MLP neurons of a small language model. Each row is named by its layer, matrix (gate and up: input weights; down: output weights) and neuron, and shows model dimensions 64-191. Each number is 128 + 24 x the weight over its row's rms, rounded and kept within 0 to 255. Numbers have three digits each. A neuron's up and down rows have the sign that makes its largest values positive.
Before each neuron's rows, "fires before" lists the tokens most often just after its 100 highest values on Wikipedia text that the model never trained on.

fires before: "s", "t", "ment", ","
L6.gate861:156121139085118113146091110146128086143145140121098104114103153150157111161176126155140127149122118108130154127128154125141114143096142137135134188121106125132135138154138155104155080095159089130119111146160131153153120140078089115121092131136071156134124152117106156152145119146109124065158142171103166122146095118155101116109099119123127155139143101158150080171144113124107177090128
L6.up861:120149119103107136106142105132125127146132146145127093138126113122144124172164147130082163150104140103131126158178149171119125121142150160147138143078114144141160080102160125129186152148102121181088108130155148117169096124171124134116171191149112156101149120118100147129166133144090167139154137170115144110140106107112120124183097118130162140130127135118114137130154125102179136164136
L6.down861:130116118142165141128140132188145148134114152084087109140089093124175140154110148131133139119125128117122119138115125115141150132136106115108114116065114101132152146149194119148131130155149109122117171142179126119137106108127147111150172132103124101132107125176093065147149136152127170096096158075120094131132095113144124143092136141140158095116162102172136120116119093114155106131135

fires before: "\n\n", "s", "=", " =", "dis"
L4.gate358:175096150148134107121136170118144134148119109127126176146140098139123146126136110097165142172172175109131110111111189151143128122121118078125106103070120109120129152134151121135102166132153106171120115149165101101087127089164120092100122101159122145102127107156146122092107123111112109135149096117159131103156111117135111093153131096084171111138112107201132123122157168096121183120137
L4.up358:129151128144148100150126115117102142092122110089172111153104149148100139129124129137125160120105122104112120093142143159088150117119140124114111105156142122137131102096120090142106109153136137162124098147148134140132137153187125146145156128126115173165112120174102111128147107113156113131118109138150130152134152134108125075149143126108130109146143088104137139116110144171127133133166
L4.down358:139118127124137150087103125147131093147123143105149063135129140139112121150084101080128142170130114091108167134113114139111101125130116121142195125148144153156140083134154121119096133152124106096103112098123104131136068138136133136124098092186101156115150115115198147118151169112127131163116134082133103147134121168154111125126161135129139135096118101131097150177157124120151149130141

fires before: " of", ".", " and", " to", ",", " in"
L12.gate626:129146159155112140168149104091180128106108121093107119105161103149135113128129084120133132184092149088123120131141150122182104151140093120114133164150170143164112132137118097125137110108161146186136162118113141127145153138101132115115152105107113146123109129145132112097155152142141140170144121166111134122141169127133157120120167122103100102115115108127194138128141167104141121138155
L12.up626:133141151136112147168106103103160118155160145125103133099109067103165137139109127174144108139119169102093148090112129139129124120105150140144166098104118162117165146137118155107161137102104155146079161127126126126125129159148147080165109151133109138130142097114157098133112154156125132186161123182119133098120078158130143157148114148157131125153103178147122146166144118108166211174096
L12.down626:136095154122138170143102102081062121103145117095133101120117091142132142116092128124111102129146161129150193095155162135146119134145098110137112102148109112083128149168120090154188111115097159165106116138112117106100137129156143115110098145119157111118140107140113092125115172117141127163164095152095142115137120086154165123143127172137108104155097075153119121151147124133130112097096

fires before: "ing", " time", " of"
L10.gate982:110102102141163107180131131113112140165133128111150101106147129157134112082162127161171104099117140148114135174131129135158050139136152132120144150142135121116139137142122141144144133142170115124098155133125111110156118125083099122099108146104106115183144131159123145109147154094152128096146123121142094147148156144166138137140128126113140124135125124199163143087160150117090154176101
L10.up982:105141092144130161102137130091087098147156130147180133129143157149139105138088151145094130125119170134135130128109151123151155142127128137103096176115081124113078116128146188109114152134119091118112162126111079174150160118102115098128127106128115098133116116132185129162145182121110130114128161146106143115124144165133138126181104132122093150151126138105124137144119123127105159107149
L10.down982:111145118136119155152126122125138128129103094104178133175130143144079136170072130099100091132104101116098168135154073132129150134110144120119139167158143153108137152171125173127136142170111101132120171126106159156129121147138089126139109062124095125100155114168118163151127120147121128138138142155133148151073152128051177124117096133135091125155083131122137134108111110130085172139157

fires before: " to", " in", " as", " by", " from"
L11.gate457:144196158127132113174135109127101128123125143129144139137125117147145143102128126150149093092170157138114111111171159115200124142133097131127150122133140124128137150157074112166123101084152128160109170096112098095139103093116138154142134121142078113130085178127094107102112132116144131163131139148165171136149138125122121121137140131166129158139098147110138133120118144126125133177152
L11.up457:138123194080119097151107131130150123114142105124112123119127127096155139143145088130113089118128121129153121115125114150157163147132112127145168133128135124130157146106104098129099145123148102115129122138108098147129072114131168163119126171162165116040124147105157076134167079148153118178130093144151155180151129153128117153139142128175148172117128082151098135140134154084131124108131
L11.down457:133145126102128091115127164140173145118099138108127142105123126119094112124169113123096162137128118133170111114133205165136148114139063142113133147118137141161087111084162122144105106133127150182129104108158148111120130168107158177143112145116140124143139125142114087150132095117139141167121083115084161188121131142153114115097097138105116153121139126064125128131112090136198173127146

fires before: "=", "\n", "|", "-", ":"
L9.gate322:109150121157094072100174121159138117102128103093169094148116117114132123105155142136118143161141097104131131136155117168108078137127087096162112138081093146132137158128108157169130148123158135135106095106108138143151135134123160099130172134165135130115103148141106119138124148133102118151150102146148157149108157108106149134114111129145157174130103128106111163071115140128117171154107
L9.up322:095130124122123114138157154125164139123136141092130090186143093135134136108138149139094146120105121129108165126149079115122146175118117097087141099118117133135101131162126099133135147128135156116087103102129130099099141174158113144147116103178135143145082142123154130143151174167144106083155171136106101080097155137163121136118149121130163127118125084123146151122100183154097150148144
L9.down322:145087151143143086139149155122128136179128118086118124155129138115131144127148123109084157094105146134125118127190122159106120146164134145102184155117131136134124159129118107106110184107103107146155080111141116150104132154132135127129127158127127163168106094111107046128140098156143133106121104165104097100124139144123156106158116128167077147077152106115120114095159130101123158157092

fires before: "=", "\n\n", "\n"
L6.gate123:148129124148118164115152131149114142133132123101143132094111147102173138147130151092097113128121146103168152144120165106128109121130129108112175151129138151125127152125112108126171115142145149118141147112128169124124105129095168127110095120177152183123092200144116078163119146142161149134109082178129143117096115165144114140127142168076128135111128149143136145163113154129073106115158
L6.up123:169080108121152118125134123130146108110120104152112120147136158122119107146089108102133147107141157127159144141141105100105171104130134062129152114116132162127119124123119183139114114130138101139135139142156150083118143149126141182110083122144131189089135136111099100109157114119169154174148097144124133172100098127127122164139132161117125122145119150162137137159132121121074100141150
L6.down123:146122118118128143136142092169121134120136116160134110188110126162152117121156098127120149135095177110139148138147139111156084140121158119135136141124135139142135130137122114115118118150090119112109112091104137125136107124143168120166095101128132170126102158147126000119111110150113145163140135141106125173092078153161147139178126100118133105092160123123113127122106109165113134132133

fires before: " of", "ed", " in", " at"
L9.gate1018:129163088117129123120097171106150153142102125151162126206140131126143137104144125082160122138156129164128127132085103161150115144132141125100142139105107132142169146166104080083149109120153166147145105111162101163129153114126110166165120094109133141099117106116148145130116154127127146093102096125123193094155127151111141101137136170113186132130132119154150177146116149122131100088145
L9.up1018:160109112152102090111136088125168097153152134148180124119112125117105127107125165071143126073110123147093145079141147175103122133161160141083109082128109113056107139141119086161116110123087113116164096100105129125150128159137119114101139102120169135114113147135109132147146122119102133084141124157115149129128130136121104048137099086122075109159132130137103089164088119096152152110120
L9.down1018:130124103117090098170130157112099116169149162128088152137128154123110121123111110136103149132145158098142093147132097163125147106105146147123111124102087083143157120135098109101114134112140131117122153119134104145178154125188139126154135100159138126160145160171164169150135119162134143110137104096144163127129112119118168094147149118147118149124128175107100095128136145121142097131130

fires before: " in", " by", " as", ".", " for", " from"
L12.gate610:110156147126173121176144159140092116184112117140124111134125092115160162145115097144095090136155101161115160134159180155135108135137118129105117120171141107149100175152105080110119143126091140091122130099184080162144102100098118155149136138141118148143112117119146186143133109132137114148108145143136150135105155129121143163124116135124098190105163157115155141134110133141139128127126
L12.up610:144108115144136180118166134154137124141132081148121134090139128087154144094096120144088121110160146080132136145102151122133178149084151172159149173112118133108101148134136145148080134133154096111114139147129146129142168136096106165074128061114081123121117116124140102155101151175121138081134110137146119121210108114184135137132152126130122202120091143136113137100119158103142176144119
L12.down610:141162121102136123096111118123172091144118125175143114111130146121140156144125120108129147151127147163146080119111130159130105097121139133082106120119113094134169147144115132116101124159154118154065127108093147131144104163150122146114149126139172136149102172131155094091125128151143107095121101097130134161124120149113114127111160135103154102124121116108154125151125092077147152110141

fires before: " of"
L11.gate891:126144112148108128170141068088120147126187098167128120111142097132186123150106126181130156150144132163101121134118120152138100117178148111095104152095142129132137089140130134085109143132136111104081115111130117128151136123112117152124127143103138151071163113118103122141166109122120124167146134132143110085163130182159112121122137132122126086144127133181115143139118080124147103130150
L11.up891:153139090141135138119140109126114108149144193128138141115073143118112096110147139100157111138138166166093141111151158115112125119143099119124100121130156142147118129116188157137115110128127087113141131156098101138126127139092081097157107143088130141151141138163144099107168149146111119114147168141130163103095114111156139095121133101128117137103153111111118172132107128135200151143104
L11.down891:131083156127141152207138097105089117109142133101138143179131124127130159136077116116122118120147153135079139115128173117180119109108133139153119153146108117136102189156129165101137153153124129098112127135095158130108093126103122120115147146091100108158132104131115143119117139133152128094150126161115120076122104119139127112135090124144124137133093120137151160140096171127128146081081

fires before: "s", ".", "t", ","
L6.gate281:137096094089164153146162119140139116114106113161096096110142142138125114164121148118131151120153152160158144162174138130129076144165108128156116124143140153142158091132124134095131091153145137122148139118123193139111081119108160104105122107142141119147115135153142105107143113176161133106153097120151063115126167112063100093118134150125143140114153112126188135135131153103155154113128
L6.up281:165120100113159120131152131123115109166108142147140168118110084136183092154108140130139148134125126126174116131164117133134177168120129163124128139152083080120132135084116115120156138087098098121102108106144131136196117101122135115133160116118160136100173107118130144144108142134140148150091147135162190121117110092124117137128103160125140172109143151153139150146133063114128130146090
L6.down281:135100151144122119123148079101148152144130123096125092152167122174084130116124140129125171126106129111099110152155083122134138111127088152099138099146129167120140101116119170085140135154139133156108113092166128170132131136110172153140143080129116134112158115158128113110104128128137164115124118141129137100082112156100076141107138126176124063157129138121134092113100136124137135111120

fires before: " by", " as", " in", " to"
L11.gate442:139181112134131145155098104115127132127125137133108124089153129117111119091137114148135095082082128132121099100095120117114149091120130092095144107149111131157141158133125114150174076098141173135150099108141093104117152152128129133159125108138146149103151125146149100121176141166122129145125118137149127115121119138089162142131157150108162169099130108149103141133131145159099090136114
L11.up442:113170110137125083145152081119163208126145114092118097122123128166141138071144140171114109133150163158107130119144098152125097139109117143125137113086138103160148154099110114094149134127119125104099125101157079124147106155113149120128145129148117121114123120166139134143092077107143143145146104140103178163154132118124127134142127137119122156121127164178148095113090134108103100126128
L11.down442:124164092112146163137139123139127180124128122118071097149142124125106142097170150153093115164123086128119173141142139138114102144131114149155114114131086105149131124110126140177079142134142106128124076148129103148145124137084141119121124166130136162113109103106129059188108111103180159136103141120115128141156116114139111154104061115090179145094113145125125081129125144104115118126161

fires before: " |", ".", ","
L2.gate156:138086165075131094110117149131115135088089089170114136154126151156133161114117150141097130098107127139167120159134133139112133085168149128118142142082103105104137145136131144141086122146114118102128124128143139138143124137105096134098088137138123174169114093118119100116132152158146093116164107103170111115144162167149161146188142112099079093088116085152068126119158123104123146135149
L2.up156:171095130064137117129175122110106139111112100101110139169108121166144095140133123167086143097147167172090089170132138154103121103149138136123122143092083116096100130133132139114167135113176097096145159109153117125119091106143157147110100127145142128136170124128133064124153136099186114148126113136189123126155147147135135113147113062114105090148144126177084093126167137103099109089117
L2.down156:105098119109061103094107153080092136106097139136170115107106113113163110145117127135118123088131068120150129160097155084133141095107098147091126099130113115146120107116105098101163115143134132124170079131128099147178142127095120099173089120151165126119143151104148111105136136114144124127178146113089116099147147135148106126141188111110180111157170123137091104143097155153086112135112

fires before: ":", "=", " of", "ing", "ial", "\n"
L8.gate169:158165117123124102098145126137086133168171103095112151164127159145153130145134098092113131102086135109092107110150145126134057084153151092167088144139087151138156162140134139176190124134113141146164101112116134127129139085090171121144103111135137141119109147129133140140138132138121148120076105100139153130122131121155144118090160137116132131144144116171154131122138094090106131143144
L8.up169:137105124180136146131135123121127121155138155113156118113145160158137179135113116092125170074125150150135161126165098139091095134094178109139148155128090145176103140151109144134174134176148115143113128120096134134140175119112159173148126153120115131150106151119139125148138122157140137144117135153143119131096162142135144133095152138144103079107096125145127152136116139097118099134140
L8.down169:143142155116119105166115147127115099132126147132108140141163126150156169163157124164125108097166172148099130134175114109137104128145115132155106109087127169139127118110127152149148107094106125153127121158135115149120177173129166183138096118138096138113109125136150052091152108163092128120173104095158129150121144116127169102077151116126137134129139107149103117165088091104099127111084

fires before: " as", " for", " by", " in", " on", " to"
L12.gate958:149158129171121123079147087134134135111142143103116114113116148173161122091143156163153131141168137111136142121114128137091134134080140134140145142134121105127128136174133112149177104140135129142125125129169149103156121130124144089126108130132152131152106141145165140138126114142128087167081138145098121135152128137142169129133096112135140159087148145155127137098138141145144108141106
L12.up958:114141144111126092154145137124141135138100141102129127141133107134088132128168132155083126124128167127134145111162135102105162115117121138123145147147112119155112121134101135098128142143182124154121133120153147139106149140162105096138140135140141114121161145096173153092111147118099139120121196115143118047138118079126116131133140102163175144119099095132112114141146086111151121143123
L12.down958:135156116138114126157162132111096125140149094150112087096099143151125107111140151117132141141150126135098107110123137138082105152089143117117133121136106098135066079139152133153123122137095092126110145114130140113154128162141123088158124158135138133133114193129143084130128173152131132135123132162106114114124106142156128153101141157137136168112129125134100166138107133146158149135118

fires before: " in", " by", " as", " on", " to"
L10.gate93:175140128106130125131134148179158130096120136102107100114121102153103128165145117168160087116131148094123172138106136105109133145147143111148145150091131159123158150140149172107137161115143113201113114158135113135108162116128116134136109145138089157075126078145122122137157123139121138166140115109106120112175110177128195101111110132183150159097129137124108099147069142134109103146112
L10.up93:136118133114128134140096159115141142167101143150150125140115142107096117171118122163077120130134145126149144118103154127101147125122133089167153072156113128114113169122080116158154109119125139103074147144132110191133132099132131164164136155138124113118108115144153143105191110115101169150109164161142126125123096140139144187103126132131148122138118104105098154161127160148135150144114
L10.down93:098113117131123119142111117150153079153134163140127109136125118092083112155130127169149151115111140121102148100149155090139084109125189120146162148136147140126069111181096146095114102116154122073142103116134196145108154137162115114140147122122100077132137130117147140080144164117128096129105162138152121123167115119152121133104121165193113132124113143104152102116096155127155157122145

fires before: " by", " in", " on"
L11.gate520:115173142126101125099157132142177086121142136139107136123125164146142109092164124181132089143144128112137096120111134131111118125119112113132187147124139163145190114133113123127158104140116121131150149106175135125138164111165143168124132148087163122177125107131144091122131103163155131168111133138147123126156142121094129125093162127194116166159108107143117128117143154094117120136128
L11.up520:107112128115175118152132159141087110170175179139129124133142131138116104098114114171129132104134175089113093091144096133127102101122132123135135125135121118153163188125106113128161154125135147154108111148130115097149142147123137149134205155143120130137149112145137118085073130134132149131130125174108150131123098144150147109137118129125135140105100138121131096112167144117071137168135
L11.down520:158139086137116116138129129146120146119110148151118078096073090118107090151133084129119131148145115149097129150148110153116137168133123133119167134167141118140098140128101141154112101142137138109127109120167171125086138151127119152162172098159154158139127097152086082169122153113133165136114156122071153105138103108120107122105085136104179134153119164132148135140146188113097121107105

fires before: "6", "7", "4", "1", "2", "9"
L12.gate174:141110109086123113137131134112134164110137090124156159131126156101130106111138099154131132124152150119120111091148093148113127109159146164102126118163148135153164084136162109115147102137117150186100155100105137143104102141135155106088149122146115124113136163140124128080109115150105148145135145125084144155134080116141147178112091128137109118110176128120137149119123096126125170135133
L12.up174:138171123128117135109115134125079173120124124155110105095141138140120177125125147150139154143139116097108146110131134130077094116115102101112120117131155098147168103157111100119087095097141173124125069101130136114151109133103125152110164075155157127103106137160087117110116116140094122147134169112103082165167138161134144116125118132138109130150148120125158131119121141149154102136139
L12.down174:080127105115123098156151119162095106136127123105159125119114124090160138143153103159116089102218106122116094109165080136128041160110154125128137096147138125125103096166177101119144126129112086122147119094123142191117190129109114122131090130124121130106138140096154083102137172111104165092131145129088107114135124184107152115099161132136154124138133116117107151112111150118118105121142

fires before: "=", "\n\n", "\n", "-"
L8.gate287:119121129135135148115157159154129107140154053114137109125167123087117111120138143121140157131131168143140130100100150131125153136133131113179132100120127087110141137125112103141123139131109110147129077084165161162122120141083144096110122076130108150123126118135164090165141125131136131151114124181099121135121134116115116160115114101125108116159113089070171105114105114167106129144108
L8.up287:110145139144109116101098082083149121127147117146185135118118159148122122127146138133123167129091164104131096142138158136147127143131109130123142067167144147121113148120092113144133094117096110157119116155159132112159139135127129188132101102102184186132090171162123130126135150132098086141109090118105111118134150141117144143130121101093114142131136127121161103143133120104136129148180
L8.down287:138102062145121117096118131104109139164120131142134077099128120120106094118131141119107128139158145118163148183104151143149093185150118143100133133126126142132133103091117124146122124134129131125143100140113126171127156092176119102125134089125168119101101153123120103147129119106115133098142120106099135135162176120133107123125144142123127106129127110159117096133145111128120106165135

fires before: " |", ".", ","
L2.gate458:168120136134122116146128141106140133121079119137122086122132116126161135105142102122097138139077130134107113130154131128092132108090106097122125124107090096136147148135140141148125149151130162103098168173118139192159146129125121184142108172135157119137116133131119118144133118196138121109121102127156193118131105123127125131120126125094135158131159118163090112180172144146097114130144
L2.up458:114145116143122139102141164123124126142109100092120080120103150140152141126112156110100139145111163139091087126117115151095109104181117143095107129108121106128163126135141118173127148104116134098111127164110125208151122132111110142099122108106131152123135111126136109136120128155155103176090093106123157120137124103161098123114130120101151114108127096163102108172152160131111119154141
L2.down458:114080080150129111154105140130097132109101144123167134117126105142166105151135111140151123155136124118103122138091169162142135163141137147133096117144105129141098137106116119196132156144105109083139137140143133101154139112127119137109121126137150157121117100102133080108127121169108136189165111112129144112139153114108070161137181135121110137125102165104104087128126118149129127129102

fires before: "\n\n", " He", " as", " In", " After"
L8.gate933:097098133093109120132101103129093138189123136122143097144166176099084127117120100163142108123147130104120159122142148117133104115116108158148153156114112150148111139125168107152140115096164119125147102088140134132135114135105141114135137139151102173123135119125101094107122114146137149099105121118173117088158151128098144153163165154120123137130109101121107094187176118116123135130129
L8.up933:154124110149123109107124148156104159123099137125083090171139163160107122132151141103131141163178133136123101106163124131117125106093150116113099055097140156124137125138085177118124112116125134171142134151157124130122115116116126098117101144161118165086128136151126110134130123118130112132163103158149146127137095149146108147143142174167148113162118135149150155116153107155108135089094
L8.down933:090121078106100165139074149119139133113122133140123145136130118127098131102120113095159136079067154121143144137049156134153155123135129120116125143084132168144112100135143097180156098117165136113181157182176111144151130118125158117076150154087115077102146118127145131123096128148137115139154110095110105161150123155113142122126132179163079112132108085096105140123174090123145116152142

fires before: " |", "–", ":", ".", " time"
L8.gate296:138074087147112110121183130139141077114108133137169117136187109127185155126134109145155144164134093138111143142128149090113100133120089113124113185123148134187116139109101121086166159102087112140156091143090163124125129115093120161144073119134109103162146098103118159113109123148155126158145117102094100124082099116150144116135160145145089137157148147123150108103122172107087101131119
L8.up296:123092110124155148110116087145137141190118124103098177130120108128105125085109111121146139094117133131130143115145126172154150172154096165171135094089114111127135143114113138134098126112130123119121102132151094104132122071144127149156166152114113156126124137127142104183127104192147138148137146141099116180137150134120166116086101130135127115158110123137134107110107106116120160158077
L8.down296:116145172147105128128135147142116128154109146126129124135114135124141162103120126087084095158161153146131160115160109168168101106119088150131146135078157134144158124132150118128113102119083138139184140111119083126104121100162152128154118154123121103117099149100154132125106114185125106140167110122129111126160145150136139103106071173130112149138085160123108095097106116114073116093099

fires before: "\n", "\n\n", "."
L11.gate159:150113137145168136123185112093127153119139111140133162104100079081130135119108147143087075143163114135137139088126106111132114127107161153138150123102132130089164185100120177123161159159127120146140135146148143146094124119083141110127150120111137123132129141119129119156153128121083117127110092145163131110093103163147175107130140139105140190102142121092114152117109094174163152109137
L11.up159:099134142126133107124100127131137139123095151121145125172115143107168154098150150106090184123119103130111133164106119122138118143114091086090124117140122173118116100139105118094094144132131100147127151080103118141114130155134092148165098193124124163180159140125117106080103138193151132122072112105138106159079125133154122142148165142071145124080136120128129146135159117145126123125124
L11.down159:165130118088108101153162118105147166128112150098138117144143117131135092109100118141093125107079095168140135085145134170144107176127118158141124171124132120120116112140106116094133134132159147149138122113157167129120142153140109121127139106114114165096140093130116104113154134158133093130171128170120142169158163108148138152112169158142129142135162087143085115114144152130143130182135

fires before: "7", "1", "0", "4", "6"
L10.gate774:149145088128155101162136153181101104154135061137161114108132115092133118132165122140116133115099128107099140105154119103109074091131102118114140153144122114131105093143124125158129154142124191144154121114103134119119110170148144112101165137107106085121104147134127150119123089121100146123103155186077150108135125132116102118113134140141126130100169100139137108114150117170094111114149
L10.up774:148118150139108139174093129103096174135126128162154141142137166128123099129128106155097128144133095152154177112108142135139097123165110119134140120118141109129115116133119095125122120137159110109156158119145140131128137150128144099139177139131129132129074161118099130158074126107165119148122135072135069145171072137136146151131168169139116112117108101098133110111125125164143125167147
L10.down774:125082089115142102150077130126123142105158129154166116153138129143158139109119146148122098131203152170159137094145107101118149133105123172138140123111150138154138123167158109133129101129139142123116091074097134090152153105135140119129154090105112094155132131117123157147152113131154130139124151103105082125161146143169138153119100106125147132159111108116144145121149157100122102088113

fires before: "s", ",", ")"
L6.gate831:100163162124119117131099077158158150149108089104077143137133080127157109122126143144153092153134114111102172150120135156189158163099134143112129147126149098125161114119157129169161165101122133116103126097153115092137110127115135143099100123123094167115158145178145149153130121128122128153126151134107168098105150128118127111137105134125172126121117149100125109135094092118132132122146
L6.up831:096098155091122111154116134142135126090107120165116125114134132093102164076124145161109127139101102104118141161161129111143139115149132131090110141101087141094135127123171136166090144095133096111121167116156160133125099150150077140117133131106139115130106130167138159096154126123132121093117136116155096097116149149107137079118105134158141142119150138110119095151132115117141114109126
L6.down831:111163118116108110132075128183146121148101105120146108118119135147114116143131132145155147131117140153143112086195119142137166146116120117085141130145142121137116159120113115140117100154130079132096143132144172131172129130126111126156144111111093120154074127117124035181156123144071149171127147156115110180131090156100207118132138111148142150143123102167105094118106145098143124171152

fires before: " |", "\n", " in", ")", "."
L2.gate586:134095163075117142140127122116149155110108136117119093157113181136151126108173128172079120108130145109118097101126137108132107083120094128104122159148116111111122128106133152185150106094104108127140143169093116110145161132110064160073140145164145153138122130119122100137119127186118087146117173146169097129108113156106089124129156064108113121135139160101127103139151143101123113140154
L2.up586:127152135114169108133117132109149160145109089140111111087124135097156177118139094168124106152125128144174118114123113092112119114099104102094086151126116103051130110098132175138127127072112165116144138157165168136139114147103125105090129201140157106147104111074152094111152142178147153119104135092158142115087106108152107141152118131118093143152170151096130124155129154105151146122143
L2.down586:158136128121094174129164108156127151130057094129141090116108141166131126114123090102093115123109117127145104122092119117120094140156111118126159147121179126106144155091113123155132115155147142124118086086125119142151127143120109090165138121130120148175127166132097000166142125115103111136103104128114166112155131125102152128179169093107144109137136119094142150154115177123114137152178

fires before: " |", " to", " in", ",", " for", "."
L9.gate254:143138140168114156103127093118165144142136110063165160149134138126149119131139117144149119133130116122116133117120144093128081098175129148130133156124144113139156105111096147155105094081139162089104127128158139133112123145109122120114139112159118156112171148107127122112162128107142131174109149127131134109170110128127136142143126140172134105113145102124110082121132143111115141119116
L9.up254:105120126141104114126167129102187124135130123088130151114156120133166137119165155131141134130130123137127140143102123092085163108105137137099184110097171122173167145121136132101128116105152142112122112147138085152074139114102088106129141117092159141137137140133087146160129115136132147126138165091154150109184141089153084151160131131115127114153102136146095113130097168191106138098103
L9.down254:126115117140086089089118141142138115127153092163113103145122063119138129161128125142137121124138097113138164127139121136110166191129124112115157087116082121095117147142107133138094159116140106117109095141142136116106130155112141147166170096149148131144167132196158099082145137135130084142092137166092167140174154106121137153100107127139133113137141103085161154137124120105177134109164

fires before: "=", " of", " and", " =", "."
L8.gate391:138152118169138125178146115123120121105126133118155141097144160122100166108109139121084139174115173141120136095123149132139143090161142136116117128111113091137146106119131145110140116111142137154093152117116116130146138149163129169113118126077138151138120146126119138109179142113096189153149174150127102121081142122170158124098170065165138110104070138125119140144154119175113130141112
L8.up391:085110121128140129157131119110140155135111186153126160144127138130125136118129147047135142168141192142119146148107087121156096195139146082142084156165174134129139100154137122151081126127155119145124136157085120143121133132136080144174107125123077157092156161124091105093133107139110120113129114136094091113131116079129141151125146124106109115114075108111147171134128122130149112141132
L8.down391:094147124134080177169163126117116095088135152126143127166095159149148124097121126073133119095135151109114154083129170141155138133109134118163120101154127100128101139131085119097152113132201131113144087140084134131129130161105127139161144143126125175123103139127141150151101146064062105148137158136111129109132142088140082104157123096127148137102108154122117164126135157131156133147154

fires before: " |", ",", "ck", "–", ")"
L2.gate131:137117078132158141153086116143144108131118164088114141123147153153162159114163132135105168177125154063114115146125114137095149129103098124112115118134095108144146164158079148162101177132088131141153106136131088120093164117175162152125133142142138154146169114097123107106129106144152143148129093138110131095127114146137215116123161082134110107168112116117157155076092152133075145123101
L2.up131:112095130150152139091132108125113060069152148085124186117158124177156085107128147094132143129176135123118142085130111148123154110116096171129161122127129167108134174151137117156146110150149125138122156138102103110111125103151178126117121135131137138076103126158150110142118113133116110130155116130110121117107137122122160125092144112106108120132122122157153159124101160145109140088184
L2.down131:130137142142166138105144124128086105081122147122126167126171142104174140110157117126148125109132164110108140100136154133089158146150112131143158123152119135125146145156110094159121127152112161138092152133097099127115100128132130161114117127135134149096135113118140224174136147132103120172105129125069166126091149130117140147144152142142105136058107110128157105132171146087100108149124

fires before: "6", "7", "2", "9", "0"
L4.gate1001:126164112146154142133130164144168134105122121131099091105120146094140139099120169104154104090114135194110133128125152093129103097110129118139144108168172122140133105169129075123132123123155154103120142117121129121164111137139153179119193120116114093104163143137110136153143131089091157173146128153087090111161117101144112138174157167136146127130103108140125120139146098121132113140124
L4.up1001:159186125169127137128104134167106102154085095136099132062142127178116135115132164155160051121163153129123122121107116096112091091168137068102116150132151095150149144150133157111152150131095144145110143175129084143145147151131153128073133151116138092119105167103101115128130169129168105146117148131118131137127102121145112161098146152106088113140128104105090072130135125130140080133134
L4.down1001:144120153149119174114112120105126120115141121129195103123101119108137145134115160158126132115125134130156103109137134148109151086090088097113134147165145112145093121177149127034187146103129161107098145174140050100114148107139131141147125141159157130133127144111139143100160109128132088167178115143116131131148123110127106154114110143137154152135128155173140119144147150137114145147149

fires before: "\n", "\n\n", " |", " p", " ("
L10.gate380:109154180104139111108102123154121174144158147143123114114108135086155143121122125132108120121087124106136108125143135120159131106132192102098162172137159093139138111103132092149133148091141165116163157124146140154095123109129127118142168161114169140113101115105129079160131156110115142131126164166120111110141095141137115133116167122147123129100113090128139157118150150151103147177111
L10.up380:105137139078156087109110148131114136130141135137122108123114129100153118127100154164142145161102130157130126129127146107124126119180058159117150101109128108089149145156113126149130123119147167139121147110162146132169105135161102117115147182177133120149116152108149154142103138162130114082115150144155152153148114118135117140150138152111118089158101091105134135143130117154167121148156
L10.down380:119130151148137097157101079136093111140109099123159140156124119095122139134102105159083126150146119119127166121116163091126093133137122110157129093161105136104143115091145115133107059105145110116141134157126165131134130152134111099162130137133133143139153135081167109128097159106135160080125114153134154135148121144131134117121134109145131149137157132088151142177157147125178087152132

fires before: "="
L6.gate103:137109149135140128098138103095126113128127100149113121135128127150108123127102106107154096148108170125150121162133127107113085115148092076101172131164084132126127137100117127149159123112112124140150118137161133104072102153129108146148127148160151119105168129109118113147134086141134119144084135155137048180121131158171128131114135144097113125125113163124136167131098115118091116138164
L6.up103:176071136115141085124170064115121139116110158137121110150142143148125126097173143142120148125125169102131139122158150127110184113132103128122144152088140129139150134094128118093126152152116162135120090121108112080095130123165126125104158168137162120115110123107121122146122177129163126128138161155123139145117144102128156141125125104109130136131151148146180103119071156159106126148118
L6.down103:191145111154167117136157088145145120125110174124155091126168149118142145129099118127092143138143131139116127098141121146115207132123099108136134182077123177130165117179151133092164112154158096134144153092176116143110138109119117139117118127151144126128138125115127000135110119124146151115164135143149115108134096065105139117146116114145143147118152160175120107122139130155125100141140